Weights of a small GPT-style language model, trained from scratch on English Wikipedia.
Architecture: LayerNorm before each block, learned positions, tied embeddings.
MLP neurons of a small language model. Each row is named by its layer, matrix (up: input weights; down: output weights) and neuron, and shows model dimensions 112-175. Each number is 50 + 10 x the weight over its row's rms, rounded and kept within 0 to 99.
After each neuron's rows, "fires before" lists the tokens most often just after its 100 highest values on Wikipedia text that the model never trained on.

L8.up457:46 52 63 30 57 60 54 48 41 32 50 50 53 47 55 49 41 58 38 36 49 36 55 48 42 51 61 39 44 63 46 65 53 55 45 60 63 41 77 57 46 45 56 55 44 46 69 42 52 47 55 55 55 40 44 43 50 53 70 39 53 47 34 38
L8.down457:55 65 34 49 37 27 56 51 51 65 41 45 66 49 58 64 54 64 50 54 36 55 44 57 41 80 54 31 40 48 56 54 54 45 45 45 45 59 42 36 42 36 61 41 20 66 57 54 40 47 44 62 41 52 61 53 55 47 44 50 19 47 54 62
fires before: "1", "born", "2"

L8.up711:51 61 35 40 52 52 51 54 58 49 67 42 47 55 45 60 56 50 25 49 38 44 39 63 62 73 55 46 49 43 51 52 51 62 45 73 41 41 58 47 19 47 50 43 38 53 48 70 50 48 55 49 42 45 62 49 49 55 58 45 42 58 57 39
L8.down711:52 50 49 39 49 26 48 52 52 51 39 41 60 54 37 53 65 40 45 69 57 54 55 59 42 53 51 64 51 46 49 41 41 49 66 61 58 46 57 53 51 54 32 53 68 59 50 40 54 49 46 57 37 32 43 51 51 50 61 56 45 72 48 62
fires before: "9", "7", "8", "5", "6"

L8.up3:57 48 52 51 43 64 57 50 37 51 34 33 47 38 69 44 11 44 49 39 55 47 59 44 79 30 57 51 33 65 52 43 46 59 59 52 64 43 49 45 51 48 54 62 50 60 51 48 31 52 30 44 63 19 33 56 74 69 50 46 50 58 32 60
L8.down3:35 26 53 45 41 49 60 51 40 58 51 63 35 45 55 62 42 52 59 49 38 46 38 52 51 60 55 40 63 51 45 57 38 52 70 50 69 34 78 35 61 62 31 39 53 62 50 44 51 56 56 45 45 39 43 51 51 47 57 68 34 36 70 43
fires before: "1", "2"

L8.up556:52 27 63 56 62 41 39 43 62 55 58 46 37 60 37 68 45 60 47 42 57 49 52 39 48 45 60 45 50 47 50 69 71 27 46 52 55 29 44 61 34 35 32 47 40 53 43 54 27 63 46 48 50 39 59 52 58 46 58 42 45 53 43 50
L8.down556:50 42 48 43 50 44 64 57 57 39 49 56 51 49 46 57 61 58 58 58 49 48 50 32 49 49 34 55 55 45 30 77 38 40 59 54 64 51 49 53 61 39 45 57 42 51 44 56 39 53 43 44 54 54 64 35 67 34 46 50 14 44 43 45
fires before: "1", "2", "3"

L8.up777:57 39 37 52 54 46 58 34 42 63 60 52 35 45 58 34 53 47 47 43 49 51 51 49 65 42 49 52 44 51 52 59 63 53 60 47 37 45 44 44 46 52 47 52 56 56 49 52 52 45 43 43 47 11 56 52 57 70 79 66 52 23 52 47
L8.down777:32 59 58 46 48 58 68 45 32 58 53 69 42 29 71 58 59 45 51 53 38 35 65 50 60 49 51 55 47 64 44 47 42 52 36 57 29 59 54 68 48 36 72 28 45 47 44 44 45 52 49 48 60 55 42 45 40 49 55 59 55 48 66 36
fires before: "9", "1", "2", " |\n", "8", "0"

L8.up909:61 44 32 37 52 51 40 48 41 52 42 39 38 49 42 54 73 48 43 51 63 49 22 56 63 24 41 46 54 54 63 29 60 50 39 46 62 39 38 59 56 57 54 56 48 40 52 47 34 62 63 48 57 37 56 49 59 64 66 43 40 39 52 48
L8.down909:30 50 53 45 60 41 60 61 41 57 60 74 55 62 39 44 43 49 41 55 47 57 42 41 46 57 53 62 69 45 47 66 44 54 54 65 67 59 44 31 52 50 47 33 55 61 49 47 54 48 21 55 59 35 63 60 39 42 46 41 54 34 34 51
fires before: "1", "2", "3", "6", "5", "7"

L8.up737:53 47 50 36 66 60 56 35 51 61 64 44 51 48 67 47 61 39 54 60 48 54 35 40 66 57 44 38 49 57 54 35 45 67 45 41 67 57 51 42 34 52 54 38 58 59 35 48 53 41 49 50 55 51 44 49 64 46 56 48 31 65 59 49
L8.down737:41 55 48 44 41 48 56 53 36 60 44 56 53 36 31 58 56 44 42 60 41 68 41 59 39 57 49 65 53 49 62 37 47 48 46 67 51 64 76 53 60 54 51 60 58 56 50 43 43 65 46 42 47 50 55 63 50 43 49 33 58 28 62 47
fires before: "0", "2", "3", "5", "7", "1"

L4.up398:52 54 40 65 54 37 50 46 61 39 68 67 59 63 62 36 44 30 57 59 63 53 60 45 50 46 41 43 53 58 40 66 39 51 57 30 25 45 55 50 47 63 42 52 50 45 47 50 46 50 51 44 46 44 50 59 53 59 47 60 50 52 56 38
L4.down398:53 52 51 43 40 52 55 61 37 54 52 57 43 50 54 50 50 59 61 50 52 68 47 37 43 63 54 49 60 57 65 37 39 59 49 66 41 47 47 38 63 68 37 47 52 52 55 37 30 38 59 40 49 62 59 28 62 57 45 25 51 38 38 64
fires before: "-", "|", "2", "T"

L8.up151:48 60 48 50 53 56 68 53 47 47 38 35 48 56 47 53 50 52 47 54 62 53 49 48 51 21 31 49 45 64 61 66 49 52 69 49 41 49 56 47 50 37 61 34 47 71 37 44 41 56 62 45 50 43 51 64 74 68 50 46 55 53 37 39
L8.down151:54 52 64 37 48 68 45 38 62 69 36 54 52 25 52 59 41 55 59 56 49 26 47 51 54 60 56 42 71 30 43 37 56 52 39 44 42 47 49 54 53 56 58 52 45 43 37 55 33 50 47 53 40 49 56 41 52 61 46 66 44 42 68 33
fires before: "1", "9", "2", "0", "8", "7"

L4.up299:64 40 45 43 51 53 41 61 48 55 59 65 52 41 57 33 49 53 54 53 51 64 74 64 59 56 51 42 54 49 42 52 57 55 45 58 51 59 61 48 49 35 45 34 53 43 57 45 40 36 48 40 60 60 57 55 40 59 63 49 54 55 25 49
L4.down299:47 57 49 54 55 44 59 56 46 45 31 42 47 46 45 43 44 46 42 36 46 45 45 46 39 51 41 47 43 70 61 50 27 40 51 39 40 59 62 58 59 63 55 70 49 46 34 45 58 44 55 49 63 44 43 60 41 30 28 44 44 58 73 50
fires before: "-", "1", "2", "\n", " "

L7.up492:47 26 57 50 56 51 59 60 51 51 57 59 48 36 45 32 44 55 45 58 46 57 45 40 39 62 46 46 46 44 51 58 44 51 50 44 42 50 41 22 44 68 62 36 58 29 53 42 51 57 47 57 56 53 42 57 54 64 56 56 41 42 42 36
L7.down492:48 31 24 80 35 62 36 53 42 74 65 49 63 45 57 59 50 47 48 52 41 50 56 58 56 55 47 54 40 58 44 73 41 58 50 45 58 39 28 54 48 67 48 37 62 48 29 47 48 38 53 60 43 46 54 67 40 51 49 39 56 39 30 49
fires before: "|", " |\n", "–", "1", " "

L8.up919:59 53 65 40 48 63 46 54 50 38 46 46 33 44 61 46 52 51 38 57 49 49 50 54 49 70 47 53 67 56 57 59 48 54 64 45 66 64 41 60 54 51 46 34 43 34 55 58 44 60 43 46 54 56 49 40 50 59 54 53 37 49 45 47
L8.down919:49 45 46 53 49 48 55 45 46 65 48 38 51 59 54 58 45 53 50 49 50 49 34 56 28 16 50 50 77 44 52 55 43 59 49 54 62 59 62 62 68 40 42 42 45 77 52 47 56 42 42 63 66 61 53 46 53 58 42 69 45 60 46 62
fires before: "9", "1", "8", "0", "2", "6"

L4.up632:49 66 53 54 48 31 41 52 74 53 43 62 40 41 45 41 52 36 31 64 56 50 45 32 57 48 56 60 52 41 58 57 43 37 51 16 46 42 53 33 61 47 63 44 50 50 47 47 51 52 49 58 56 51 44 43 55 57 57 55 54 66 46 54
L4.down632:53 55 46 44 48 51 58 50 51 44 45 50 41 48 53 55 70 41 50 52 50 44 51 42 48 30 53 59 68 39 51 40 43 67 67 35 40 51 60 48 55 46 42 26 60 60 46 25 56 48 61 66 38 56 55 34 29 36 31 54 56 47 55 79
fires before: "|", "The", "-", "M", "P", "1"

L7.up828:32 57 38 46 50 53 51 49 36 54 43 37 34 18 36 45 42 57 59 42 33 59 50 39 66 54 52 56 56 59 52 58 51 47 49 62 58 47 41 51 22 50 45 56 41 46 52 50 52 52 43 47 50 50 66 46 59 49 49 37 50 47 47 57
L7.down828:52 40 42 40 65 43 55 42 45 37 40 67 47 43 55 46 35 35 62 62 56 37 44 50 53 46 55 40 32 34 51 45 46 54 42 49 41 63 48 61 58 54 57 39 52 66 36 57 53 48 29 54 54 35 56 53 67 55 38 40 52 42 71 62
fires before: " ", ",", "2", "1"

L8.up158:46 44 58 44 37 39 51 38 59 49 76 59 44 55 38 65 46 38 41 51 43 74 56 46 51 51 54 40 61 67 50 54 46 22 50 43 57 63 37 47 42 45 43 64 45 44 40 52 59 58 49 41 48 60 64 57 46 52 62 70 65 50 54 50
L8.down158:48 43 38 45 44 50 58 43 53 29 45 75 45 54 48 43 46 59 46 46 44 52 46 50 49 51 39 55 62 48 40 46 42 48 36 38 56 57 55 59 50 46 61 47 41 45 44 63 26 42 54 50 45 58 45 58 76 31 37 44 68 38 70 31
fires before: "0", "2", "ents"

L7.up800:80 56 60 48 37 32 60 50 45 63 52 54 55 46 53 70 56 31 49 47 59 53 54 44 54 57 41 37 51 45 52 55 53 32 60 58 53 57 53 54 38 52 52 49 59 62 57 56 35 57 53 40 60 45 42 54 47 57 35 70 47 44 67 52
L7.down800:43 36 39 55 62 50 45 34 66 36 73 58 53 70 49 41 55 47 53 37 40 54 46 55 66 53 41 42 51 66 42 48 51 56 60 54 40 43 61 68 57 49 52 36 55 57 39 44 48 43 40 40 61 57 39 55 55 39 63 52 53 44 59 50
fires before: "0", "row"

L8.up142:63 26 54 51 41 59 46 51 47 67 56 50 67 43 46 27 49 45 47 59 64 50 54 49 52 52 56 37 39 55 61 27 62 36 59 57 45 41 35 32 42 46 38 44 60 49 64 49 63 59 47 42 51 52 44 40 52 66 56 49 53 44 42 49
L8.down142:59 48 57 50 81 61 44 45 38 50 48 52 43 63 33 33 43 51 53 55 39 74 45 14 57 47 54 51 59 52 56 47 38 43 51 62 61 65 45 54 41 39 45 53 53 42 55 51 53 61 48 43 54 63 40 56 61 57 37 43 49 53 61 46
fires before: " ", "4", " the", "3", "2"

L7.up364:43 53 71 57 44 42 40 52 60 53 59 61 48 45 53 40 39 60 47 77 58 60 59 53 51 56 56 52 48 42 62 45 51 49 59 49 59 29 59 45 62 38 45 56 47 64 53 43 36 59 38 52 40 31 44 55 37 71 38 48 52 63 50 56
L7.down364:47 58 60 26 33 56 48 47 45 53 74 44 57 55 49 45 28 49 65 44 51 52 45 61 41 41 47 54 47 46 53 62 57 50 52 36 55 57 51 52 67 52 47 48 43 50 72 44 46 39 57 37 52 50 57 64 58 51 32 61 40 51 49 46
fires before: " ", "at", " Total"

L8.up12:67 48 52 59 33 50 51 44 42 61 55 60 50 73 42 43 53 52 49 49 53 64 54 45 30 50 60 57 55 41 46 51 45 40 70 51 55 41 35 42 40 58 48 59 58 38 41 35 69 51 51 51 61 45 67 40 60 53 62 60 47 58 58 52
L8.down12:66 53 55 61 61 52 45 62 59 49 43 51 47 37 59 55 56 49 64 52 39 60 43 51 51 59 61 59 47 40 29 26 51 59 52 59 37 58 60 37 50 37 61 39 54 56 49 49 44 48 56 48 38 61 51 51 64 30 45 38 40 43 40 56
fires before: "2", "1"

L8.up335:49 47 40 48 49 45 43 45 44 68 69 48 44 64 46 54 49 60 34 59 85 50 57 37 33 43 44 42 58 55 51 42 54 40 53 41 48 45 59 55 57 47 48 59 54 44 35 66 67 43 41 51 49 46 58 53 67 39 55 49 51 45 57 47
L8.down335:49 44 42 58 41 54 57 38 60 52 42 57 43 45 56 27 40 49 22 46 56 51 43 52 56 50 58 51 52 44 48 57 75 40 45 71 39 57 54 47 39 63 53 52 71 57 52 45 61 35 40 54 51 58 48 47 49 53 64 59 44 42 44 50
fires before: "3", "4", "2"

L7.up679:66 71 51 35 43 45 38 49 38 58 42 43 53 63 73 51 63 47 37 43 51 54 35 38 46 47 67 52 37 49 53 56 43 62 63 44 49 51 47 65 52 50 51 33 35 60 59 48 56 66 74 41 54 59 60 52 52 58 53 58 50 68 47 32
L7.down679:62 68 57 63 39 54 51 44 54 43 42 48 64 51 44 36 45 45 31 61 44 59 56 57 66 52 46 52 38 52 51 54 50 43 42 61 52 31 53 41 59 75 52 78 67 66 40 51 38 57 71 51 55 41 48 55 48 62 58 54 45 29 57 50
fires before: "9", "8", "0", "7", "5", "6"